Weights of a small transformer language model: a variant of Muon for these matrices.
MLP neurons of a small language model. Each row is named by its layer, matrix (gate and up: input weights; down: output weights) and neuron, and shows model dimensions 160-255. Each number is 500 + 25 x the weight over its row's rms, rounded and kept within 0 to 999. Numbers have three digits each. A neuron's up and down rows have the sign that makes its largest values positive.
After each neuron's rows, "fires before" lists the tokens most often just after its 100 highest values on Wikipedia text that the model never trained on; "fires after" lists the tokens most often just before its 100 highest values on Wikipedia text that the model never trained on.

L6.gate218:519478499499539498482519498476509534535469502487500498546535469462431505496514511498523464490497544491474541491468484543490500525520560469464472495472508469507471463461516567500474465484527505492529524495493500467529463469504495495533454491467512510451470512499527507483489516455496497524
L6.up218:487503428503466472501515507512494512498523478474496539501553521496511533496460475481549466540505512470501526536511470567517552510525510515501520480509530505483460525478472527506510511485543482472471507480482495479525493530517528520499469493497482523491564500516515466493518489503515496513
L6.down218:553481529472545556540523491484483523491520517481471474463499516460485520514504511532495548435501498495495507483461501499492471513459497481472461484466533501476507524492517487512507526481486521499510551504503517508472502474484477511509510513518528475511496496495482490508507507474453507506
fires before: ".", " |", "9", "3", "6"
fires after: " |", "1", " 3", " 7", " 1"

L4.gate193:483504480466468535533539476454514500513492558447505506466471492506509528471506510512502540484516516457510477482488486557505547495443469479520463537476525469492509462481499497503507512572509473520488510513499525521527515518498532481493515460492485526487401475459488525503517511504460511483
L4.up193:490508458526484511494518488475477521491486476500511548483512498510512502514502509511509515466526529498517554463489495486522472520532412546498537520473542495496508475487513558481506497483509520494514480486482496441490504499491531496482481456451507434515471480490491466503528530523470569507
L4.down193:508475513507474551498516504540479521497483473463490479514518497502545521527488526478480513550522448494522484503533506486511498518476521502485508499535494528521527534529509483501486547500513507490509477500504456482518518490435477460493524549491515503445524530503458514509442474523502487460
fires before: "ct", "ction", "v", "ent", "ic", "en"
fires after: " e", " c", " E", " C", "ec", "le"

L2.gate306:456512535516477494459504442519519505502449532532530544556515500489498463529504457523520522553496514547489491459503523450460485510542479489528501498514534527492507505506468505499505513465491505507480450533483484471480514540487497480492480468488464529519469527506479513538474491520500524506
L2.up306:508524457458450457490518509544479483503478494541502495551515491500452491492520495515483484489537524494508531495518494483485481544462482466537482523506524502433522494519477500531478522501500491499488504508506534479506519487483494513510472527516528465517478530511502498479490478508487492491
L2.down306:505501491533557519553479489467523531490514509471514524470483499531527524494494511493477517524449512519540503486470496505571477490493521520469500471515483490537474522494534528498485520499516465451529501502468511545500508507534538508508490509525500460449481446525522498527506497484530475505
fires before: "ar", "id", "p", "ent", "ff", "v"
fires after: " p", " the", " P", " in", " t"

L10.gate571:474528494512485546509461483524483520501429461494499493488503527454527498482493514483507489524546466522476514433500484556498462502473488495464491489468514524483516520455492480487486478521506494533524494509505501501514511461539546506543475522508475490480518515489516482552503509486482518511
L10.up571:461493499500542536484497474529485504504446485482474499511493484520478487523518470517541458510512476547514527450542498516546483504479500517548549506495502498515524480522489490530512489526521526532495492480528467499529498483532485476525515523505484447524510544525501517485565501512489512545
L10.down571:479537477501486482537492506544531496531496538507519558501442504542517518502484526503480464519465473480531526517461526550507529480481494479507495506493513477500497530500481548512540512495491518492540525487499549493529556510505521507480487515506491509536462509488502440543466518517442529484
fires before: "es", "e", "ed", "ame"
fires after: " be", " h", " d", " m", " w", "ol"

L4.gate119:523521503450493485504558499484474490506474472487515528489467501519488515481508538492497541535492489547479462503485486478489536474477477482440539473485544536470552521503499543468511499519493532489530482511491503521460521529482492516502514525541489536480552448503490491503470469519463543488
L4.up119:487497477462491495521511514505498466512550509474504517476466523483452516524489542533530451500506457561490504489502466500486478512476478526498496471502497500490554489523518518510510491449510529502490479522489493448481532512480475449504538525512471497527504457495473505499509476499500542518
L4.down119:490483503529488515522498466501493504528509522526520508516465524521518513510452454503503493500487543467522519479514425501538534495513528489482487531484470476472466440478498471493488506498507458512519487526509517494513486482474498531531508448494526531447483521507476497491570547495483468437
fires before: "d", "v", "m", "est", "t", "p"
fires after: " a", " in", " C", " A"

L9.gate574:523472496510497503525510545527498509467538499543512543494492483506463516512478481496551471485486463507523442501480529497500460503473484524500496482515491531502529499503496515500504547506528516473461525488454504455550520450483542499480490496490453494514494523471445500502512507504502497468
L9.up574:526527455448527501517523519516469572477487529533468512511490500511486475490472520461542499532476492521523524426505535518505488535567479494479526486528508493522493474496522510503491442470496537518485505512533478547505484467456494530465531482518517467490513534508508456506477528470451491508
L9.down574:529500564518503475497483527502465468516451497512495461496529551526513490515470504455501469506488522490494500504472523469519504446500506480491503486489469512512494489506496505534534511494544527524515483488495471530525495455474489493516512488516486518541455509462472512521550484524526487491
fires before: "t", "8", "th", "7", "4", "0"
fires after: " (", "–", "ist", " le", "en", "o"

L6.gate385:486493487483545483459492486493525488533507520505516489484567524504480514480521513511514495493522479477458492486457485502448450490482545524515562461532469511509495514466487529487508466513490519496524554478543507491482440557466465490471459466511474509459483487509477475523481525523498494501
L6.up385:521481526494508463505445517504493464528516424482459525511472484537509518479477509481532473495478523505512498448506526521482504500505526515496467490491517451534504493518521549507462496492473489472483528493511592523498502491467463477494487477491518527496499489533504463489534534523528497461
L6.down385:517473511472522534473548483488526520469502504517515501550527511474505485546515483525511524511480492487501476510471492525511463518513502537520519534470527493487518493497513472501519504527489524501550495483469464514510513477541505468481481482489437485536476485442536510535474514456484481565
fires before: " |", "n", "–", "\"", " (", "0"
fires after: "pp", " 4", "o", "+", "K", "Q"

L2.gate659:479491560518486508486524476487515466521461501473515487504469527517503524495547533486487492504480480512560477496497501463489511490504499510542456525505510493548452496471489458486518462514482470480460547520463462489483518502505506470510490441531539530525497482493549471511452502520497509457
L2.up659:487493568535491524498481490534517442507532467524496538502470516481477510462535505504494487532475486502498561473463519466496526436489470478517470500549494524493524526489483475468469495476494468503496517503493500498546522490522470508485510449504483507512509503493544498536493500479488477478
L2.down659:531523461491487513500479493435503545481500453524485471514492525491474487500505525531503486508562499468474481483493519530468468497502494475482549483466493522481514494532466497525507535513496516497502472479499534500508531493502510480499526520429481472533545487490462525479503523495498474490
fires before: "ot", "ch", "or", "h", "ore", "an"
fires after: " m", " M", " f", "l", "r", "m"

L5.gate529:514482507538533506435537489486463516518470492507487478496508488519527513496519518487503538474443506480489509475541518510507468530534489525479496495519481503538504482533471484526510505549489505470526496545487503491527479503511591543480530486488444505518487456492490489536481492487513516515
L5.up529:471523502528500479525504495548547477512463480470510496507491465473498485482502524506473510465491527488480480462548503492495524528486535493500481468486503527520515493493491492495478437530464509501476486528493472490503499466540503537499582487444513487492475511519534490473531521522480538498
L5.down529:473486456472501532528500502525525530514488488500501509495523515505538513526477506511508496572524520495487528511469494515457479490481479467490494486515508500458499511501509460535497511473487505547493459507543504499490519572473496461458475512511514480515516505480492499467520551492473450513
fires before: ",", ".", " to", " and", ")"
fires after: "5", " 201", "4", "3", "7", " 198"

L2.gate273:484507503492470522511528517510504486466457501503535530508533483534488514546513502443504500526490515520473462507501474493493559536484488485477550518500517452475492437462502519492493514436505536533511504497486494479528499498502507492501525498496481512500512505555533548532508565474496481472
L2.up273:516546518477480547507504530503504479463492525507523521526520478494476487499483532485520512471478479527486486502500447505491532533473434478496520501507560443472502515497486517522493504503489499536498474510490547492471497504504468489495520496492477499514535476525524517527540509510499476504
L2.down273:540512496467485522472482540500526427459478492482548495542471468463507518475540479518513480447485459490491455478523505514520505513503498504542483489537490472504505558513516489513536466558504488509479497521534514493492516487457470500482543509486538490528499497528472493492535497453477515534
fires before: "\n", "=="
fires after: " ", "s", "es"

L10.gate574:475500533545547490495471508472524512476483498486539469521520487494547500480471465481494507481470506524519496509531510504547511540467474524509527536500493487544504534486476464495479486459469481489507509478524485474537491504530488505496492481524513494461450508475487459485467477488496520477
L10.up574:489507526478523493510488509515491511488466522489513467528528484515495490492503505488560507486488508512475436460513513543533533508532433532491513502479479530512488484507504504485480513494500485497496508509557539525484445508502505532495462497526521509477477496464525500518492449498476544519
L10.down574:513511561480541528450535515523505471479500510472469502494460491505479559547524497528496457513466519517525462520496491500520496530445525515533490482522476497515488503477493525567519523517524526506478491479488501501492481456536468500487508489524494523533488529500486509546504486484514487489
fires before: "n", "t"
fires after: "o", "c", "ist", "ort", "ou"

L4.gate507:450526523481530535540541495493493509510481475496513481512480551475537487484493483467542487471465488541508483547511504508470465535495521470494500464516499478504501501527503519477490534456502462509461516485453500498504473483494485511450472476476502517530523512511493483492487457525480509509
L4.up507:551502481508535516482490470512470525459483503493501478467539511489518476493499552533468462471525485468487544487516502514443482498481512511513472489497510507473486550472545555548486487470491473493530482467494482472463505508475505491501485472488511484502526529487460499492485534491544454506
L4.down507:517487523470478471501498518504507470567551518522479495503501510499525556475492464467503513536496533572484470492487529484546503491502527475521520471520476468526480460514476478512480496517483538520458507514510544502523507484510493510461531460535483519476489476522562528503520453534523529531
fires before: ",", ".", "–", ":"
fires after: " 201", " 200", " 199", "3", "1", "6"

L5.gate384:508499514457514489490517519535470474527448538494492505489523508490478486464473479516516511507508508476499459500503514502462518468511488540513533525526557524545464465495528527513502486532486516567502475493503491536530539494491510531511510464528529480494490488496542508508496508471531450494
L5.up384:472489476531469527479494495481491485492473519499494556472495520500548502503509476548506465494471501476452463512500448523496514508529503527495535499540535471409492503484487514470514493477497473501505445464533481491509475522474492510497508503507522483533527510516526570517493526481499567530
L5.down384:539513480458547517435521500497501502494535488509488455517528514498496496500502517500502515495551532535515503480494541495508501546503513499500475505453447485543488505552504497506472517508483479537514514540471521517491506524536532481523486485489481487526509519470495490486521433523503519524
fires before: " |", "7", "0", "2", "–", "-"
fires after: "5", "2", "3", "e", "0", "4"

L4.gate604:508551526461513456507475507497527491490522511454496484468523487495504495467484500532447469516482514514518521526483471513510548531473506506515543509497545552520553503512503529461529533481513492489533502498486441485525488493501527481491524499463503512514494524474507476501509462478526471464
L4.up604:491494466488486498516504513473530479522459519530502455496483522547493509462524512514469510505491510506471474513477547492481508507531491472522481487520519521529488490487454479505455523483510498505474507484455518483498504530473523485407502477560476526438485473516491519479502490529472507497
L4.down604:489523508528525524498508514513499491514527519501523531497543484496477496481498511551516534541515517482483506471523473473535491488491507451488465514468448450536455509538501515535510516512472501539509495502507522466491509468476544549494526482473488502497513484490486436470477536514487528517
fires before: "est", ",", ".", "ol", "s", "ent"
fires after: " in", " ex", "7", " 199"

L5.gate232:547488483492504501486488541535499430540492499511541515528539497502501523486525471510532510475484487491477529492460436495485476448519478483499508512509472462487470489467515544474461449504465524500519521476485477501471542495517483520511498506527459523451475470510525523503499508496468489477
L5.up232:496525522506491506472509537532470490526479509485503515471512507530498512543504552495514485501486497477502463505467466496487502490519534537506490495533499497537436503459501509471481494503479477501496501461518498523496517542482477499497527546493513486514496536439522506469500502540502509481
L5.down232:524536495489519531537515510468510466537470518498499475468515467469524489538520506462470488550504487438527512472483505489510461487560472499480499531515527492519507503486528507531471507497521493481499520491535487533468472475499483495508478518535518480443473511466499489492508475491497469474
fires before: " |", ".", " (", ")"
fires after: "4", " 4", " 8", "1", " 7"

L5.gate128:454515527474502509533529552480500505468469517462461499503510503516513484476497552525481458481471477496532477533550528524472550513473507506490517468477484451530523453455501546461491500496478539518494520536528532497508498521505487473487544498496501481484521509534483509502559513485463505520
L5.up128:535508497484486552506495500534506476492524528496490496475511512507444498476494533532513508532467524542503497469486461534468554492519487501497468474508505535535481536512512529499523530471485486483445535483510462480456542506492508519465473495494499484527482534531546519515507503511501515445
L5.down128:498517512490525505531494507502484524511471497456501464495547490491570528519508544499473474495510547506500460511558509537486522481477530468516510483469460496514546457491464529442486495526494490473502491504532451509491480478575476454495535443497489498470494491499504512491531505489465503548
fires before: "\n", " ", "-"
fires after: " =", "|---", "'"

L4.gate12:507476454472470504495461461487480506509495538470526501503489508463488502487465540530543512557469470494471514501467541457516541550475508486454489508512482474498486535548506509519496519502500500485520489518492529517545479482484490539498506483536470484516504496502487515553497475529451502497
L4.up12:526540515480502481461495560546527464506556502511434509519513456547504522500504508478520450498487475504501507496514472512502530497479523472480495453484496557527478527528465486536460487516513489452510434491480547493507530521509456463483484508502515498472549509522524505495531542476472514489
L4.down12:451476451523474468536454499487490482515487485517511474489496524468456508510484490471522524535490508507489466514479514482495517486502492523512461492488471503486503464467554474496493515485487520551456495532524472486538485479497528485492496480518511451511518473474507515487475450537499477486
fires before: "i", "o", "her", "1", "ch"
fires after: ",", " f", " C", " 0", " 1", "s"

L5.gate259:515463481521491535511512504503531463496462547486527539546525504500502511482474502503512523515487538487517470521516507444518494465493505480498512519491489477489483460476479536541518493482529504486471496513499507538495525509498471467550524550485498510489485463524544497517483517495502459536
L5.up259:556505544499514512490498507449477515503503523505498522499502428462501517503476511467508504534462498469489512516497510480482481469497486484455516495541532481550512515466457486534491546511510489492507533522529548480523457530467522484488503471523510523478519521506482509525497506468447493548
L5.down259:489523490511518498512450522519493465478505497509551491516470514517532530492536485506538515497539493561541452479504503517544539503449517486560511519479463488467494504527488517465511457488520517517532503471518460480500474466517525492491474489484483510516511482525500490525437550528500514458
fires before: "\n", "=="
fires after: " ", "s", "ory", "y", "er", "im"

L10.gate302:511497509491503521505541463528503452439497510535501482438486477457514466524504483515536520515476476539553490480487480481506524468490481535524485486496511516506514494460546521505502505466510498498477488533474467469474446465475534522484528513512492522507498518504489526524499474552504530454
L10.up302:467469507517500520515479463509498508526520551473497503512513457526534477484490432517459483493508532516488484481523517497499481506515502542478534542482506506503445477497488486509472469484494488492534547484511500474481477475514485509450512477502551473538452501472494518477486541476485506505
L10.down302:478564515476468476507503480486510533465457509539516474484516542493462506543502489524514435521468536516519514501488491521499492476489475475492545525481543490522513449500510520494493512476517516489536514521527490485484493500495514472525524543495523540493472515471515505501528492532500509449
fires before: "e", "ed", "es", "ing", "al"
fires after: " h", "ri", " m", "z", "le", "p"

L10.gate251:478469501494481538518506533502517498551514532493499477483532498529509505486469536497473501486516460500517497472434503518502496478491474485492491476468479485548518517487504506486463505503534487507519486529490513461485493502531555496512481466529495550503498512493491462535515511506505517491
L10.up251:455564512524471511466470499500511536526460499498489510499516480508554468518488524477505518497542528484501499481489503505446482458478496493478551527489532508468522469477469488488491450513477480508504528513487473472514501461551484498507475469520501527520506497520504509496533529458506503513
L10.down251:489487465499525521523545526543496473496477475503525494498471495502502516506513520519480483502522492480509516468497471475519461517515458480539487495494489492520524517502504518503474564505486535505516488536477511524522496512525542508510496496491458498475466516498511462526520490483508509485
fires before: "s", "ed", "ing"
fires after: " res", "c", "p", " y", "j", " w"

L2.gate294:527504529502468465490538506513490561493518475490512490495531480482474522532501476443509496469511500464496500497485519493490497500476457477472487504525466524513508507495531474503475481473472516489488489568526517491501501521459532463526476559548515502488511532518508507470471496548543509509
L2.up294:449495507476445485526543490450491518523510523474493493552481519507440507559516517451497527472517494506492489527494479512524521513506473521493498450539518535528530468502527492458508441521491481533501523526500494491498538496462499516542488537528477471503502494505470500502522471468493489493
L2.down294:564492513528539532481491504508490487480474502514445529488525511489499513477483511550505485515520501548503470507504513489480498519475527525531502451525480480511504496464521495542501497526513511494527483509516487496497503517532485457464464490513522541454519509468517498482481495505543510516
fires before: "out", "d", "v", "th", "r", "le"
fires after: " a", "il"

L9.gate111:528465525474493469480535519462468514466520546489510525509535468502466489486517476492491516473532526501506505468509501533504484482494559462538443511478505517504499513496528489509512509499554479499453530516528484493545521514480483513514481494514521481523509471558482504490505531491470533480
L9.up111:449536502531479488545518504507472517500509511491501463520491504535508517540514482516527543518492525435480503466510475465522482507526509496529502480481516523456503506504486487510468476480537550514456509524500520465497460513486471457510512506485509549470522505525507516500516493502523484492
L9.down111:541510497520519507477483535533480470503490531503455540526555500483493485481468484502519495489477482494544483456482531450491513455471472492557538510508504498484472491508473536459533457486510443524525512499500499513500518528485467489480500485501483494493522532507491509519513507547514508476
fires before: ".", "6", "0", "8", "5", "9"
fires after: " |", "1", " 1", "3"

L6.gate582:493486505529525518505548516528502458525454534523534512485498530541504508506446437475468492525528499519485471466503487524502508454510515510503504471472468491522502508486515520536500458500468500465512531516502496493562512480512527515493509471485479505536480524515505476530504466548478470502
L6.up582:466466544485468484529480531474470498478480481497505511536517481512527496489524527454501551524502512535496495461514503492525515492530496489479532459482525450513495475520462505542483460487477465508499488484517476502476470538504512489509512526515495528551480524483509493554477503499498482522
L6.down582:510502486507538474510509485501514541492543522540505522488471494484490462458540543518549521490477486518495504492472517523501476536484487505485504500507497474473513546481479499466521524500485497550549492543464496515461530515470521515481487486497454506509464526486454507511470500511498504496
fires before: "3", "4", "0", "6", "8"
fires after: ",", "1", " (", " in", " In"

L9.gate38:529497467487532457476511472530518486498483482547498482528467501537495496476482464498477454444519464492476488512493502494468495494531492527478553503543505525510470500527480515473461509505533521496518477470486436542496491547516478523523547501491468497503531521468510519525481487534518507512
L9.up38:475460484451544489556453498467485552445499517525437487508489485481528464475474521459510532514509508509535484492499473535504537513525519460537531455479474528498543513461504530489485539467500506504520509539472488464515505515509511518486496539473510452510514479517478567520487495452487503504
L9.down38:499488486540507469487517501507507530512518526530519483476494487505536503468500491540494465499480497481503460497508504502482458498531485494469515508545476501547460518505480509507479501510439473478484508478501485523470518488531500487528557470535534489455490576479526488503513493508533501480
fires before: "al", "t", "ated", "ate", "at"
fires after: "ed", "en", "c", " c", "ol"

L10.gate604:519491476461512475487512497538532525419463505466522496474532516511493441480491526519492510506485538555498474552546435468570509543487501454502544546505476510529491486507459489514503495506507479502505505524478512494507529547459523494509484545471477485502486528519483522483477481490551468478
L10.up604:493464486552493533481522473486461523495524475522496505504517496501514496526510511541450445470501533531519519469520524515486527493524509477471487547486510492528507521486512526491515497502540533490516473472502521503477498528495538456502544462535574479484494457481493543491510485495501474453
L10.down604:473481490492530486492446505526503498472532548529520500445566470529533486492487475508510483489513536503514548502549544475535532531526519491485506537502514509518517506495508424531534451496507505499493484498510513497503539442483495513494507547529483490549485508487530508463503518512486458474
fires before: "ary", "ies", "al", "ated", "ate", "ation"
fires after: "an", "il", "ent", "iv", "id", "ab"

L5.gate74:515516446480510463515479524520478517507507484478451517507492483517489485526490498508538519548516499517517493519459474530474446540500531544480523524512501524481528466518487507464484522479512495466481473500540502515565517531496481533489496464503486494497499495526481506518451527508542527517
L5.up74:497505501488515493527505513520516482479488479456514485479516528513517511510504513490505476586505529503527417500516497492486495478486509502495514495514526482533518523505512484485523503473507466494497509532507485459545478530490471543512431502488495548499530493523479507482495489508545495530
L5.down74:475479515522463543494555476489516508463509507504491503539491479465501498431544538502487466530478497552498511469516498487533492497519494453513500507485476472506508526501485479515499504496497469517488470485506514478516548515513540497487484518509492462474530500486500480458501535501483504521
fires before: "it", "est", "ust", "ol", "re"
fires after: " in", " In"

L4.gate362:504520520467473503484538482551486463494501515489530530497532534459442532512463481444536498489461485497511528465501459511471515483451485473461509492528473521494500515491504494490507497501537477522495499525535520509487495487497522528527518487489463456523506482477468500522495546493493475509
L4.up362:503497491480455498581535481505470486516476524496513522524513514555433470474500501483520479498446491497510506518529519503482492525530500488464487490517477475510515505502488462440454497537494521535393499483516515519482478477470507496548521494511453474533535516490498470530508442483490435505
L4.down362:484531516467538486491495524505466478473513515509529476454523444479521480511478483447548520536517461473483526496490484508537487497551483457516508466525505522525503529461503547534502514465477478528505524514550552487471501505469533532477487490506466500474513507475522458515493474532538489519
fires before: "8", "7", "9", "1", "3", "4"
fires after: " (", "–", " |"

L6.gate62:487504516464525502522487529473501483536497546516520510492496449549520515512467484530498491500528493457505447477482496481514510527541482473510485508469499495555508507477501485524503484537499511499481493488490495535538520560503489467491532475520487501501489486500474482518485515515500495508
L6.up62:486503532453490507499473446491509465522486502512480521485526518496525523514461487483480476495539511482506442511506546454468467456485473517402525481508516514465486516523514486480517499519524536492465504508483497491499519515434500515549490481465478537494513509506528466513538512481512509504
L6.down62:522515504549538530523515514577478486478471458475552450514491514504473472513502523492495521488483488488518531497538482509487524501474483525507517473490544487501505524495512509472429523526509481455522512532500446538488481497505500516525506457509520491462485511524503475484512496520445505557
fires before: "ed", "ment", "ing", " with", "s"
fires after: "el", "a", "up", "ver", "ra", "u"

L5.gate666:529508498474485443491491516538470470470488474516517509504478520490531513485510461524494485496479496449467505451541484508487531543527484497526485479532484485493481450472491484511486452466514505504513507456476466514520507490487521511544493474487519498463480543477507519510517541487515516510
L5.up666:529498506493475463487489512513484490473534492522528528531493586565479547452481479526521503522474554453493463472539521483499494514525507460504505438518489491508499467484510496501479518489524483473486501441535513484517513488492520536505456464502478487526526506445530557518487501500512504517
L5.down666:505496533500475509486516458503511479497498492529500465449515463485445492489533539436551497507501487527516541507499509503520475516496506489514518487510499484503498518508507534472495468537491517553514516497501524483496466524514521502452489473547462501524504493458497491473512459531492489478
fires before: "8", "7", " |", "9", "2", "6"
fires after: "–", " (", "2", "-"

L6.gate171:532502497504503500516506500512544524503522562474458510504529497510522510513482486536523530499511467517515486503522476491478556500474535497549492522544503520517530422509486476484522499478516484499491462528458505440489468536484529508472547523511491483526473509489513517465472536468489526496
L6.up171:491454487522529523485525500488557490523513444510536534418452496466434527486483508498522482498498540493476496482487496535493537476539447467523514515510498472500497529532503473490483507480489528546493519532485535505473495508509465485489533503497493518523463502477552517461536501460494450528
L6.down171:548534499488492495509520539495469517479501516476451545530517469473493485481542469523519524523438458507478472474506489496515525496470518512527503520519479508503496495469445495512503527496574492490518468466508496526499466527495510539476534506470533501535474484507528481460471542513542524467
fires before: "ers", "ity", "al"
fires after: "iv", " Un", "ent", "id", "ct", "g"

L5.gate358:512544498523515490499425453475450471517540490486495483541550488522505508526491511524446456465448457482514506456503493511488494478483478506511521516510534485451459484503524475450488490496505448498479518501514504496481481488509472507542520513487519520517512470515513512488512459483489498469
L5.up358:469510519467519484495485512510483465498510514550501514518524490520506481527482519470484500450548462540483526476509519496465493498488495479531535463530456490506504487494502507449494484422531491508490519545494507520507465516506517493500527499472531495447474511501464488509500504471508519439
L5.down358:480564488485485521483451505530514513496488528511514492472478461484490527493530506509486532495539490490477463450520501508495507506495518500505470482493536495493482514504500480494511494452460492454494469560500468493541444503486470485479507514503466489480525514508492496484455496515479508499
fires before: "n", "per", "ct", "ld", "ther"
fires after: "\n", " the", "-", " |", "|", "The"

L9.gate437:543509520515487500505512519514514482500493523481470506530512487518460460505504493511509526465485525500507487528474539450510484539511478517460500473491505437564490482540496484450507510525490555513486478470517489516484509451512513489484515476493524508471495500470539512487508465514502489508
L9.up437:453517480517527498500510530477578484520446492515501479514496502506518533485494501468489522456496486467464491491528492509504479499519490484532511499481525454533497485529516478486496479501492521456521495457501443502510484534487460507522480494481569531450496487532494505460477438508497524478
L9.down437:521457512529523460465496517526488496528534506488482489512472480526473472512486514512529506487541486471514509488501466507537484486516517438479520525525479474465459462527486519526496494507533453535481488513451485488513490486480503458486488516509486482548482490505486517525507487479510480493
fires before: ",", ".", " of", ":", ")", "–"
fires after: "ct", "7", " 199", "9", "20"

L4.gate356:496517568515524465509494486557520513482515454490527495476489464429534503506475503427464542514451495491506531486520500535434502464539547509456496491494482496482492477499466508521513470518532491524521508483456507506496484505503542485506536538518508513487452538501487481508509473511529539486
L4.up356:451514505530518489476545543492491500523516494502507505495465533503495486487489520465532488535489476475491490513523513506439460505533524519501518532472501526502515520563531526512477489489497522477523525546474499509524532483507462552514518477500522504548470520453482440503462508530484501471
L4.down356:529498459485433516470492497522493457485495531508504499523504478496504490520513515453476491520519531541515475482530492466545531537457484516502469481534496509510457498480498523463489494527471488503478514481522497499451499517544529498460486509497509464495508480525562507517529520522512531502
fires before: "ear", "s", "or", "ro", "l", "ay"
fires after: " a", " A", "u", "il", "ack"

L5.gate322:440517530507488477445503469475487485441520518501510496484509493526494499529490500471525503480466470545491520535488475525537484509536565515447525504478500483532486510486496551507484520508489481498516507488450480465509483491496477533539500487507475512505481496505495510516507519503475511508
L5.up322:476505494518495519437510483450490475507511492538497498501494512518534465528441537497518430469480475523507477523463491492530562521493499477506545519471512515537520477525479516523496484508480512507485514482492530487505521521507492506517484526507503491505498513490460494483526502495497526537
L5.down322:525539478501535525528527535493469492543508502477491511521466504533509509534518521507521511497559481497498528465545536483496530510536475474529493457526524520484468506539495513478465501512504546490500513484520516475518505476545486478485497503505531532477500516510495520526489476497547582478
fires before: "i", "c", "t", "us", "ate"
fires after: " s", " S", " f", "s", "f", " C"

L9.gate486:473501495564528526522511502496487488486503518485487529502482513478503489487528479516521454480466503511521461518492526480523508508473519488561494505506516515473489486545520494497508488486480514497495538469486458540491497535487530528492504485507539519511472501511471503489489520523545499479
L9.up486:442505461494475501528488513499488544509512544467488525498518473526472449458482482498492499476472507486466520501537523481519501479508527488515526489507536518468492514492455527525487460485469485507514529495470501486490477542517511532546451509506464476541478533491467487501453452536502476526
L9.down486:537508466471495487512483507542524551533447504516438510506462507519495517487534535546508466503546478524513495481473530480534547492549475492472461489481447472447466487561498475468542511560503525485500521510492473511530518493534521485444480465500444493502492525503522499496505520483501481509
fires before: "–", " |", ")", "),", ","
fires after: "5", "1", "4", "2", "3", "8"

L4.gate576:496521489463531489445501507524532502521483516512523486489481550512507502523467533515519479473491526465532490548502514504502496479528506470484500515497483481506483520458475484460518502519479511570475482515474489457493487475495515529533506507489487504502505524463500593559526505499480488514
L4.up576:488456521513522455476469519538497479512545481488467528495499503489506502497482532497469536514535470461520487516521533489460499546531478485514520501514502514520474479483507488494538472456472483530510495465492526516446507488504504494496554480511507527523480492505544517529471458514495457528
L4.down576:482549541486477549521540499474500491488488489499440546516494499503482503456511463429539524533502511541508526490557477498530513489517513537492453515500500523507503510523527525502487556511510481484488501504529507471517496535492524505461463519501517493498491517504506474483475495473537499520
fires before: "\n", " |", "e", "–", "art"
fires after: ".", "2", "ro", "4", "3", "f"